{"norm_place": "pre", "init_std_qkv": 0.0395, "learning_rate": 0.00227, "decay_shape": "linear", "max_steps": 7206}
MLP neurons of a small language model. Each row is named by its layer, matrix (up: input weights) and neuron, and shows model dimensions 48-143. Each number is 200 + 20 x the weight over its row's rms, rounded and kept within 0 to 999.
A block is one neuron, or neurons of one layer that tend to fire together. After each block is what it responds to, as a language model described it from the Wikipedia text at the highest values.

L5.up21,211,186,224,198,229,213,177,176,213,211,211,166,161,198,233,218,195,198,157,226,267,201,162,240,180,216,201,213,191,201,196,195,223,193,218,192,204,211,216,186,194,204,200,180,222,212,194,208,237,170,212,197,221,192,226,161,235,192,186,196,208,244,241,229,209,211,224,208,186,180,212,240,193,182,174,198,189,188,190,199,168,187,252,199,190,211,218,190,178,195,208,205,204,202,195,174
L5.up56,189,198,204,172,212,218,178,198,204,230,203,165,161,193,219,189,172,200,190,241,212,220,190,196,223,198,165,203,200,186,177,230,207,197,185,187,193,182,217,153,218,226,188,219,207,182,193,224,190,205,224,210,246,195,217,184,192,172,174,223,223,209,226,214,165,183,183,212,216,239,205,208,184,175,213,166,183,202,184,197,181,174,225,207,203,196,179,199,192,160,251,226,205,192,160,189
L5.up63,196,194,209,190,176,207,160,206,234,214,184,185,183,194,216,225,172,219,215,202,195,206,221,204,214,192,174,213,167,200,169,170,200,201,206,206,236,186,198,186,180,167,221,175,216,179,203,213,189,217,229,193,210,223,219,149,213,203,182,218,200,200,204,191,162,163,195,186,178,215,209,209,190,181,202,193,231,166,208,208,186,183,217,214,215,192,177,224,164,162,231,208,217,204,172,204
L5.up119,201,247,218,187,217,221,185,180,186,179,192,211,188,162,169,211,224,166,201,151,208,229,210,225,212,200,196,219,178,182,208,178,174,221,201,179,194,191,210,193,216,235,162,193,207,187,191,198,213,196,198,223,222,188,183,198,179,162,175,211,178,185,219,216,191,184,167,207,198,233,180,192,198,194,180,211,194,237,170,190,195,182,211,218,214,199,166,189,181,189,203,195,240,195,197,211
L5.up171,222,197,215,197,168,216,216,201,231,197,182,178,186,193,207,141,200,228,186,177,181,197,195,197,214,161,209,197,215,217,201,204,211,223,153,158,165,186,197,171,191,190,192,221,208,223,179,257,191,171,219,200,231,180,210,158,209,200,186,211,219,200,216,208,215,180,175,201,165,197,226,191,203,194,223,151,214,201,192,202,194,192,207,180,200,195,209,191,138,207,201,223,201,192,187,193
L5.up301,195,190,197,211,173,224,190,192,241,204,172,176,180,192,198,187,175,215,224,205,196,229,239,187,171,209,196,205,210,198,204,204,199,220,193,186,165,203,196,208,207,213,177,184,201,230,178,198,160,215,198,228,216,213,210,192,228,210,207,204,182,239,212,181,181,236,213,194,187,202,190,193,207,190,244,153,228,199,216,199,189,182,206,208,204,187,175,171,147,195,228,202,236,201,220,196
L5.up323,169,176,187,211,211,253,171,174,228,237,176,211,199,174,227,176,201,205,214,236,213,192,215,216,193,205,180,212,199,210,234,229,215,189,191,213,168,201,228,198,201,191,189,216,205,186,197,222,181,188,242,182,205,184,189,208,239,204,187,196,234,239,227,213,187,223,234,244,217,217,202,214,194,202,213,171,220,169,188,197,171,206,241,200,201,209,203,179,189,165,216,190,211,213,213,215
L5.up391,192,215,236,149,177,226,169,208,208,180,190,225,169,163,223,202,195,168,226,195,217,205,181,195,194,201,180,201,190,169,208,203,185,186,179,169,197,181,204,185,186,194,186,163,219,138,180,243,211,224,240,202,258,160,229,181,208,173,196,225,199,250,227,212,185,187,212,207,176,211,188,206,151,178,213,192,186,226,208,194,186,192,186,206,193,194,222,202,198,192,209,222,229,202,187,200
Prepositions completing fixed phrases

L6.up242,169,210,222,218,221,210,194,210,248,181,198,199,149,176,195,180,186,179,223,180,208,188,171,216,194,209,217,242,198,201,205,184,176,221,193,195,214,196,226,203,159,216,194,206,218,228,216,195,204,203,203,213,201,191,208,207,186,181,170,222,179,225,211,160,174,210,209,236,241,197,197,230,201,189,219,194,212,226,171,162,203,176,212,186,192,179,212,209,185,185,211,191,199,175,197,194
Table cell separators

L3.up91,217,206,195,201,212,215,198,177,214,211,202,201,191,190,223,160,180,212,235,249,210,193,193,209,195,229,202,229,191,196,227,213,210,200,162,190,201,177,226,194,181,211,222,218,187,188,177,238,184,209,213,187,201,172,206,186,203,201,187,217,233,224,187,195,199,209,186,217,187,211,222,235,177,221,247,180,222,216,182,207,200,172,218,175,169,203,189,172,208,179,233,214,197,189,207,166
L3.up129,225,178,186,194,231,196,181,176,228,216,193,154,194,170,233,173,206,220,174,199,198,182,194,219,200,175,170,236,182,202,200,206,208,212,213,190,164,209,212,201,206,175,207,166,181,223,172,217,229,200,191,139,214,184,202,143,184,167,202,201,201,184,198,201,193,194,194,212,231,212,215,200,177,203,242,182,184,214,178,182,177,201,229,182,182,175,206,170,209,192,243,200,211,187,194,233
L3.up269,204,232,205,193,197,204,220,215,221,186,209,199,188,171,179,207,204,225,224,216,198,219,174,194,207,205,174,224,175,175,202,158,191,181,175,153,190,184,182,200,188,183,189,209,193,214,190,215,217,212,197,163,219,173,171,180,201,184,230,208,190,171,179,176,203,172,189,212,205,241,207,204,196,196,215,184,219,197,186,199,209,225,243,158,146,171,209,176,217,169,232,202,172,214,189,212
L3.up411,233,227,220,164,202,240,202,173,213,222,212,161,191,189,198,203,176,227,220,210,174,187,198,220,198,198,169,218,166,180,192,202,209,200,192,171,180,185,212,200,186,174,181,215,202,173,213,207,192,211,210,195,207,183,197,232,212,201,207,206,197,189,199,191,167,146,178,220,175,235,187,222,192,171,216,215,197,166,188,198,216,205,225,190,201,180,194,187,171,190,242,194,221,212,193,177
L3.up541,229,241,224,190,218,164,201,177,212,207,215,196,184,196,190,162,201,237,203,226,169,206,222,193,196,210,201,221,193,174,209,153,179,215,196,159,217,140,222,187,200,212,203,220,207,186,197,210,217,217,190,199,203,185,199,177,202,179,178,205,211,208,196,190,168,197,180,188,163,218,216,227,242,192,230,226,176,215,178,237,202,181,202,188,177,190,191,185,179,197,209,196,187,192,228,195
L3.up551,213,187,223,224,224,207,169,188,198,217,213,209,183,216,229,189,208,195,227,249,160,192,179,246,195,207,200,225,202,212,215,182,211,175,162,177,189,184,204,192,192,205,186,211,182,191,206,198,182,220,203,171,184,192,191,172,219,214,188,203,212,219,196,189,229,186,202,229,197,218,197,239,159,220,209,187,217,219,174,216,172,198,254,171,162,186,195,180,212,209,247,192,192,204,203,206
L3.up573,273,202,185,173,208,213,194,198,219,170,238,167,195,210,193,220,188,193,235,213,182,189,260,218,192,179,200,187,245,184,216,171,212,239,202,176,194,172,218,184,185,182,215,207,193,219,205,202,185,199,179,181,191,184,218,233,194,186,215,191,193,223,205,231,187,180,192,210,181,197,170,194,210,189,201,217,202,195,173,209,194,204,232,178,182,182,198,164,171,190,260,200,225,205,212,228
L3.up634,223,225,245,180,217,224,175,171,205,204,212,184,158,216,205,222,173,217,204,216,160,229,192,230,199,205,177,229,208,173,229,168,208,182,205,182,202,170,187,174,205,212,203,214,189,228,227,196,207,179,190,178,197,208,191,211,198,171,233,216,184,194,165,186,174,214,210,208,178,193,190,201,189,189,209,221,215,189,155,210,200,231,220,161,176,165,193,196,179,197,204,205,199,205,183,208
Row/field label starts

L6.up551,224,223,208,168,191,205,168,197,231,196,212,221,168,210,237,186,200,184,202,189,185,216,193,212,206,231,221,208,196,181,221,221,237,204,170,177,202,227,203,224,202,224,193,190,205,202,216,223,195,221,199,169,215,204,197,179,179,206,243,231,227,246,181,203,194,206,204,215,161,205,195,210,170,176,201,202,190,174,156,199,197,215,209,174,173,181,174,189,183,170,219,198,209,189,212,211
Wiki table cells

L3.up42,210,191,213,179,174,223,192,175,220,211,195,130,188,211,216,233,187,184,218,208,198,189,212,212,194,218,190,246,185,166,201,140,198,200,203,170,164,187,251,188,192,211,211,212,209,225,218,220,199,203,206,170,211,200,212,229,212,200,191,220,208,185,213,224,206,161,195,259,172,215,188,228,208,194,222,194,196,195,212,181,190,195,216,183,204,196,169,213,162,191,190,192,243,190,199,223
L3.up51,200,196,217,213,219,222,199,185,250,191,189,179,197,195,212,220,205,207,228,162,174,221,187,187,212,203,222,237,205,185,205,186,180,214,174,181,196,185,199,181,196,178,182,219,230,235,216,207,181,217,215,198,217,186,211,208,195,184,212,202,175,183,191,183,168,195,212,192,178,206,203,248,237,173,227,202,210,190,205,181,213,173,191,194,208,188,171,217,199,189,211,177,217,185,173,180
L3.up57,193,154,229,203,165,219,232,220,222,198,199,188,206,196,205,204,205,171,227,230,222,237,187,214,194,173,188,242,233,178,199,190,197,249,191,181,206,179,217,188,210,212,179,225,209,199,217,231,209,216,224,199,210,203,189,195,212,171,205,211,229,193,201,203,191,173,248,173,196,238,209,198,201,183,208,197,198,190,209,227,206,193,227,167,198,191,174,205,188,203,186,186,222,173,206,256
L3.up137,180,188,220,221,164,190,225,178,197,204,190,185,180,177,194,213,222,178,229,235,221,197,186,235,199,191,185,221,182,178,183,190,196,216,200,181,213,210,223,192,212,222,197,205,220,164,211,236,198,197,192,180,235,176,263,199,228,195,217,215,216,199,236,208,217,190,211,208,231,220,172,228,172,173,196,212,198,181,206,178,216,209,224,188,209,198,205,209,177,182,189,189,250,187,225,258
L3.up218,209,196,234,210,193,192,183,185,226,174,216,200,200,207,202,183,192,188,225,212,205,201,224,206,209,220,221,222,234,186,188,196,211,244,199,176,200,181,180,158,207,224,145,228,231,165,178,198,234,232,194,168,209,193,206,183,215,172,207,223,202,208,207,196,191,172,230,182,208,218,182,211,207,160,251,189,181,200,196,203,230,169,209,166,181,198,192,166,183,168,215,200,203,149,209,217
L3.up245,197,201,191,215,168,202,256,224,215,159,186,223,196,179,183,198,210,170,206,208,226,191,200,230,187,177,200,216,192,154,183,179,195,245,189,211,187,208,197,192,206,202,200,238,226,199,197,219,176,232,206,169,242,175,220,177,212,205,189,200,196,176,209,201,223,165,199,213,210,194,189,208,201,192,228,197,228,201,195,157,211,190,215,195,210,199,197,213,183,192,174,187,240,170,201,238
L3.up567,203,206,240,184,172,194,208,145,217,195,224,189,191,217,212,197,168,188,226,202,203,224,221,206,210,188,214,216,203,208,174,173,176,213,201,191,194,183,223,215,199,202,192,188,189,190,213,237,195,187,198,191,188,194,201,223,229,188,216,214,223,201,202,196,193,197,251,192,209,217,173,200,199,159,221,192,179,211,164,175,186,231,182,125,201,164,177,201,156,195,211,165,208,183,229,200
L3.up606,235,169,228,183,181,259,196,192,204,181,190,187,190,171,217,185,179,175,252,166,181,196,182,215,186,186,229,213,216,218,200,195,189,229,188,192,182,172,209,176,186,189,187,202,213,210,227,236,204,213,210,206,206,214,207,204,207,179,180,231,192,199,204,195,190,191,232,223,166,211,187,227,205,158,239,190,210,176,201,175,202,195,200,164,199,182,208,214,173,188,188,187,227,154,219,225
Table cell separators

L6.up247,193,195,199,208,189,217,200,184,217,191,217,200,185,208,198,190,175,192,236,202,189,181,190,256,225,196,166,198,246,203,145,199,185,211,187,193,184,217,199,197,197,210,195,185,217,167,209,226,203,194,206,178,212,198,210,204,199,177,151,227,210,160,210,218,213,189,205,215,178,166,182,212,167,190,200,176,254,213,157,163,203,196,244,213,198,201,168,196,186,184,168,222,221,183,186,233
Possessive determiners before nouns

L6.up109,178,197,197,192,207,200,220,184,237,171,191,168,196,189,201,221,176,204,205,180,262,225,210,209,167,220,204,221,228,185,158,185,208,196,168,187,177,179,241,208,214,232,180,181,206,206,181,241,173,212,227,217,217,179,209,204,202,193,171,222,177,236,196,211,173,200,214,203,201,195,199,191,200,199,191,209,169,208,214,183,175,181,216,207,193,208,193,198,208,186,200,214,197,207,161,197
Of after noun heads

L5.up47,184,197,195,198,191,223,221,195,214,198,193,199,183,182,228,173,192,188,205,208,217,174,172,202,191,201,186,207,212,213,206,163,190,204,211,189,207,177,191,187,192,202,204,223,185,227,198,205,241,205,230,201,215,149,231,177,229,194,176,220,232,186,240,224,157,188,197,197,179,194,210,220,216,203,213,182,198,193,207,208,172,171,226,197,202,206,172,195,158,184,250,224,222,197,194,168
L5.up66,231,237,186,221,188,199,235,221,254,169,234,214,206,209,214,202,172,226,197,231,184,175,163,234,206,214,202,208,223,174,188,202,197,237,174,201,192,197,192,179,186,206,203,198,227,200,185,222,199,220,225,201,205,177,208,198,187,175,204,216,199,191,191,212,175,199,217,198,202,160,209,207,165,186,186,183,178,225,220,173,214,206,208,211,181,181,173,205,179,185,195,191,209,191,209,169
L5.up166,209,175,222,241,245,195,196,159,222,205,181,169,211,219,197,196,196,216,211,210,226,191,184,199,202,257,209,237,209,192,169,185,180,204,203,180,170,212,204,188,211,215,211,176,186,174,186,221,224,188,229,183,188,196,201,204,217,174,162,203,184,182,188,205,215,202,224,206,194,213,200,231,212,223,196,186,251,166,202,221,214,205,226,190,195,189,201,190,178,177,196,206,197,180,161,206
L5.up229,244,194,213,216,201,198,205,161,208,181,192,191,224,208,207,205,220,177,209,181,175,192,182,218,211,215,187,215,213,181,198,199,201,222,170,203,231,172,212,172,170,178,192,216,212,166,199,228,190,209,202,187,231,160,201,218,186,217,169,215,200,178,199,227,161,203,239,190,193,182,200,201,150,192,204,167,254,182,204,213,185,188,199,197,203,178,152,190,182,181,200,200,216,190,188,185
L5.up241,250,196,178,195,210,210,245,173,220,174,195,228,164,213,186,196,219,195,207,224,190,191,190,201,221,162,205,182,201,203,213,178,197,202,170,206,198,181,204,174,191,206,189,190,200,201,226,200,167,217,192,156,209,195,203,211,190,213,160,231,227,203,206,199,173,205,239,242,178,182,216,175,221,201,224,184,198,182,181,193,208,161,208,183,192,209,173,182,172,205,206,219,228,186,176,208
L5.up279,227,193,212,180,189,195,200,179,206,193,229,169,186,205,213,155,186,202,203,170,233,199,182,227,211,186,197,236,206,188,212,210,213,191,206,158,179,194,250,201,206,167,230,203,194,205,216,236,245,197,202,207,232,172,199,187,211,206,206,231,217,198,216,212,168,200,178,177,205,217,198,206,190,149,232,205,167,215,222,239,187,203,204,211,180,186,162,168,184,196,240,195,222,219,217,204
L5.up569,201,212,226,198,173,220,212,191,197,187,198,167,167,189,209,226,199,189,179,185,192,222,183,222,210,182,183,230,211,227,182,178,155,222,211,195,172,178,191,154,181,200,185,159,194,174,162,224,188,222,208,180,220,185,253,154,228,197,211,209,210,188,203,213,213,176,220,192,186,205,203,216,193,183,191,209,190,210,225,220,201,209,208,180,207,204,183,210,183,207,189,234,223,168,202,192
L5.up606,226,174,220,180,220,236,216,200,199,176,204,187,201,193,197,205,196,213,219,220,225,170,210,204,200,211,173,253,236,214,201,211,175,244,203,180,205,210,196,186,195,193,216,153,189,165,186,204,178,195,191,156,228,223,228,197,187,220,187,214,207,209,241,216,187,173,213,201,208,227,217,213,181,194,195,161,220,191,202,187,184,159,179,209,202,197,172,201,163,209,214,232,206,195,198,210
Determiner after opening preposition

L3.up46,216,205,215,228,202,177,203,216,221,187,177,183,188,216,196,197,202,195,193,207,188,191,226,210,197,223,184,220,198,211,194,200,225,202,204,170,207,180,224,185,208,226,210,209,224,165,210,218,194,193,221,233,239,158,204,203,209,177,195,211,247,204,217,218,189,202,220,242,187,182,194,216,209,197,205,196,184,184,195,206,215,190,198,176,202,200,152,195,175,162,181,185,244,201,211,201
L3.up48,195,229,195,207,178,217,168,169,216,179,194,201,199,215,197,208,158,220,203,195,172,151,191,219,202,219,168,195,232,187,166,211,184,202,218,213,191,198,172,189,208,199,199,220,193,175,178,175,183,198,226,216,182,198,202,214,207,154,166,220,230,163,206,212,173,169,219,216,170,180,220,180,186,182,195,192,210,183,174,213,224,188,226,192,202,197,159,197,176,193,182,191,215,223,182,182
L3.up97,207,200,197,205,199,209,218,190,214,163,219,205,189,175,214,201,235,186,217,189,209,237,178,236,185,215,186,199,235,139,186,162,187,238,191,212,176,177,204,192,193,248,196,208,194,179,220,219,209,228,207,177,197,202,233,210,193,183,194,206,227,186,222,218,184,179,232,204,188,175,222,235,184,190,203,189,200,187,177,193,196,205,224,206,201,203,214,207,191,162,181,242,237,159,185,198
L3.up126,211,227,228,211,196,213,181,182,207,191,235,215,159,196,199,220,182,198,200,198,183,215,183,213,188,212,175,257,201,184,178,178,207,192,173,174,203,190,197,201,181,225,192,215,249,181,185,257,190,225,194,190,236,170,220,216,224,213,199,219,226,195,210,191,216,221,202,225,182,186,207,192,188,214,193,217,211,183,202,206,212,186,223,193,184,181,177,181,189,172,192,198,239,182,189,216
L3.up150,231,227,195,170,182,187,176,201,197,197,203,173,176,159,222,232,200,207,216,194,231,203,162,194,210,190,175,217,219,171,169,176,194,185,184,155,225,183,239,183,156,201,186,176,195,221,184,231,218,212,201,222,241,199,198,182,208,197,189,233,238,214,225,232,201,213,199,204,209,181,209,187,185,190,210,203,184,215,221,200,201,178,199,222,190,201,185,200,195,224,203,234,259,196,173,191
L3.up156,190,236,215,171,185,203,200,169,223,177,226,192,178,202,220,181,172,213,184,206,191,225,208,196,181,189,189,216,227,162,179,211,215,225,188,183,216,181,192,201,229,188,207,194,220,159,195,223,192,210,204,204,202,182,172,161,216,159,232,220,222,207,220,201,190,175,204,237,178,228,211,219,192,209,207,183,234,207,143,225,223,190,205,198,211,188,186,192,187,211,186,219,210,215,170,237
L3.up418,213,192,208,222,204,192,199,209,228,184,224,226,204,183,201,205,190,207,185,196,227,208,194,200,184,213,182,200,208,168,207,175,206,209,190,192,219,226,208,199,167,239,197,202,194,206,208,198,190,217,192,196,177,146,227,207,213,244,183,208,247,217,232,243,195,181,211,161,174,144,197,208,240,196,192,219,170,217,203,220,200,215,192,200,198,210,177,180,186,170,188,189,226,160,196,200
L3.up497,192,217,195,197,175,226,226,184,203,139,257,228,194,183,225,220,222,214,206,189,198,245,159,226,212,221,188,237,227,167,187,167,195,189,163,214,176,211,206,185,200,200,204,215,203,162,189,251,188,213,170,208,220,159,202,176,189,214,199,202,202,191,197,211,206,190,202,178,211,220,207,199,187,178,207,227,230,183,169,201,190,193,212,223,210,188,186,193,196,191,204,192,234,184,195,209
Possessive determiners

L3.up19,199,206,216,173,172,184,189,191,197,228,177,208,175,177,209,177,201,228,208,221,243,171,218,211,202,204,191,245,195,181,165,201,202,190,190,171,177,188,265,175,218,217,198,191,205,244,203,195,198,190,230,196,213,185,219,183,179,212,159,208,233,190,201,188,203,203,188,227,191,177,232,209,168,144,202,192,210,232,219,181,212,167,182,219,196,191,175,212,173,191,208,233,219,197,187,190
L3.up53,173,220,185,201,205,202,207,235,199,186,157,194,203,192,214,234,197,211,176,202,252,209,227,198,198,175,195,215,234,203,199,214,191,203,180,190,205,162,182,195,189,228,184,170,181,201,194,203,218,204,218,167,202,215,200,163,203,198,198,213,211,197,211,227,195,200,181,192,218,175,200,198,174,194,199,166,201,222,192,160,179,171,213,193,203,207,208,212,167,192,181,206,226,197,167,232
L3.up72,225,234,203,188,197,204,185,218,197,180,188,170,191,198,182,218,218,195,193,155,207,195,210,225,193,198,176,198,222,217,193,180,201,212,219,213,190,164,205,187,189,189,155,147,181,169,188,190,194,186,253,219,192,201,204,179,216,164,175,214,212,217,241,207,209,215,205,177,167,195,196,185,200,169,198,177,205,225,154,204,214,173,215,186,209,205,230,231,172,201,220,236,204,208,190,177
L3.up211,221,225,205,165,213,196,192,238,220,190,193,215,199,202,198,217,195,221,195,193,227,218,210,194,201,195,186,225,199,194,178,183,177,207,216,167,168,147,205,194,185,226,175,165,241,209,171,209,154,244,208,176,223,189,188,193,221,193,222,193,196,192,201,201,179,192,202,166,199,217,178,205,177,168,201,175,206,196,183,176,173,170,184,226,214,184,193,220,171,180,229,177,193,213,148,215
L3.up221,183,193,194,200,181,216,179,224,208,211,176,194,197,172,193,182,218,180,208,219,201,211,223,217,202,186,193,221,204,216,184,228,206,188,204,190,204,185,176,202,193,214,154,193,177,217,214,191,196,221,231,204,196,199,208,180,230,149,162,209,252,211,189,184,198,192,174,205,200,192,188,203,178,137,219,170,219,225,154,129,190,172,224,211,196,214,187,203,187,202,216,230,194,210,179,229
L3.up256,210,220,229,204,253,215,212,178,213,222,189,156,196,165,232,175,196,248,166,213,219,214,215,204,186,173,213,205,211,244,205,227,202,202,205,205,185,176,185,205,202,224,208,156,215,211,195,208,219,200,236,187,192,169,199,175,236,168,167,204,204,189,222,184,204,208,187,200,180,190,226,179,213,207,198,175,178,223,164,199,177,162,175,207,202,199,190,229,179,194,222,225,204,202,187,210
L3.up368,164,213,188,196,179,165,179,200,218,218,210,201,179,179,216,219,168,203,184,217,213,208,214,224,198,186,206,211,199,239,187,205,214,221,182,218,151,246,209,184,210,209,210,141,191,208,174,232,191,231,198,214,235,202,188,197,243,180,185,215,224,206,234,200,193,193,222,198,203,163,193,192,186,171,194,172,247,196,166,189,197,175,222,232,201,215,213,202,188,215,184,251,202,200,212,228
L3.up491,189,216,216,206,176,179,189,167,184,202,229,219,192,189,209,149,197,244,185,199,219,234,242,194,168,222,176,196,187,223,172,177,218,195,201,182,195,207,198,190,223,206,210,181,185,205,204,212,211,196,234,240,183,180,226,159,203,192,186,192,224,186,221,171,191,175,206,243,189,206,190,191,179,154,202,208,192,194,183,171,183,190,209,222,199,180,192,197,169,196,193,240,178,192,209,196
Postnominal "of" after nouns

L5.up54,230,185,226,177,186,179,185,187,206,177,219,184,154,165,178,185,206,221,221,199,176,226,199,214,194,199,224,206,222,167,206,136,183,218,191,183,207,179,206,198,160,202,164,209,233,217,198,200,201,194,224,207,179,160,231,207,188,200,188,206,162,191,187,207,174,189,208,258,225,193,176,213,198,192,241,200,197,191,136,201,188,200,215,185,186,181,195,208,190,173,228,187,195,191,234,180
L5.up141,239,234,184,189,224,206,164,187,233,210,195,194,204,182,248,185,189,195,204,202,182,202,243,215,198,184,184,213,216,170,184,226,214,229,199,178,208,214,210,206,160,172,198,186,182,182,217,179,206,238,182,167,215,203,199,237,185,153,207,194,199,225,193,201,184,194,217,194,210,161,208,193,218,200,212,203,173,218,175,215,188,193,187,174,178,161,186,195,196,146,211,216,203,201,187,189
L5.up143,231,227,232,212,188,174,210,197,251,196,198,189,190,190,206,205,227,226,188,219,198,200,200,216,204,216,184,214,183,170,216,185,219,188,197,201,223,215,206,180,171,197,216,181,208,229,209,189,201,208,198,169,181,208,182,224,208,168,182,198,203,213,183,204,190,218,231,213,183,228,203,213,201,168,227,171,202,186,184,173,202,223,207,195,167,166,207,182,193,176,209,195,201,195,219,191
L5.up200,218,226,209,176,201,193,206,208,213,186,191,222,198,215,205,210,193,229,203,195,211,205,215,205,196,180,220,208,185,238,211,179,219,200,220,206,194,141,213,217,218,239,177,201,216,228,221,193,210,196,216,200,218,199,209,167,144,170,202,220,196,191,195,189,192,200,172,187,185,162,192,201,205,207,199,174,206,224,216,201,238,184,178,188,181,161,165,197,197,162,221,217,193,180,202,194
L5.up340,228,206,205,212,173,186,165,178,236,169,191,178,155,219,180,199,184,225,190,188,210,203,208,244,208,222,186,236,222,235,200,216,219,195,183,183,188,175,244,175,211,194,199,161,234,196,205,198,181,183,196,204,189,215,206,180,220,227,168,215,192,220,208,203,168,207,231,160,208,214,198,204,225,146,215,189,206,184,179,212,208,188,226,149,188,201,182,185,195,206,214,213,176,213,204,187
L5.up346,208,207,191,213,218,192,203,218,232,213,171,201,187,201,217,206,205,216,193,157,195,251,225,210,223,205,212,208,189,197,197,202,195,184,193,161,216,157,201,176,182,202,186,220,201,242,185,224,184,229,183,204,192,203,215,192,220,188,182,218,201,227,196,158,196,186,199,209,233,198,225,205,234,209,208,201,180,166,192,180,217,188,222,203,151,187,157,209,186,135,232,257,207,182,226,221
L5.up407,223,229,209,196,180,232,144,199,226,179,182,192,198,191,207,204,177,231,204,180,205,185,229,193,206,194,184,216,215,238,185,184,201,201,179,197,244,164,234,195,184,215,208,199,197,223,198,212,223,190,203,168,185,194,204,185,186,181,190,227,179,233,195,193,163,208,226,215,194,198,220,202,217,203,207,199,193,202,153,211,205,151,213,161,178,182,182,216,183,154,220,228,205,202,232,176
L5.up524,193,204,225,206,186,233,203,174,173,182,214,196,171,222,202,211,216,192,242,183,195,173,188,189,206,186,171,211,188,206,227,197,189,211,181,160,214,203,206,213,183,196,204,211,164,207,206,193,211,171,174,200,171,220,185,197,208,193,146,213,190,232,184,192,163,219,186,191,201,204,191,223,187,187,231,191,213,244,178,196,212,144,194,189,178,165,184,168,195,174,233,195,221,195,189,182
Table header cells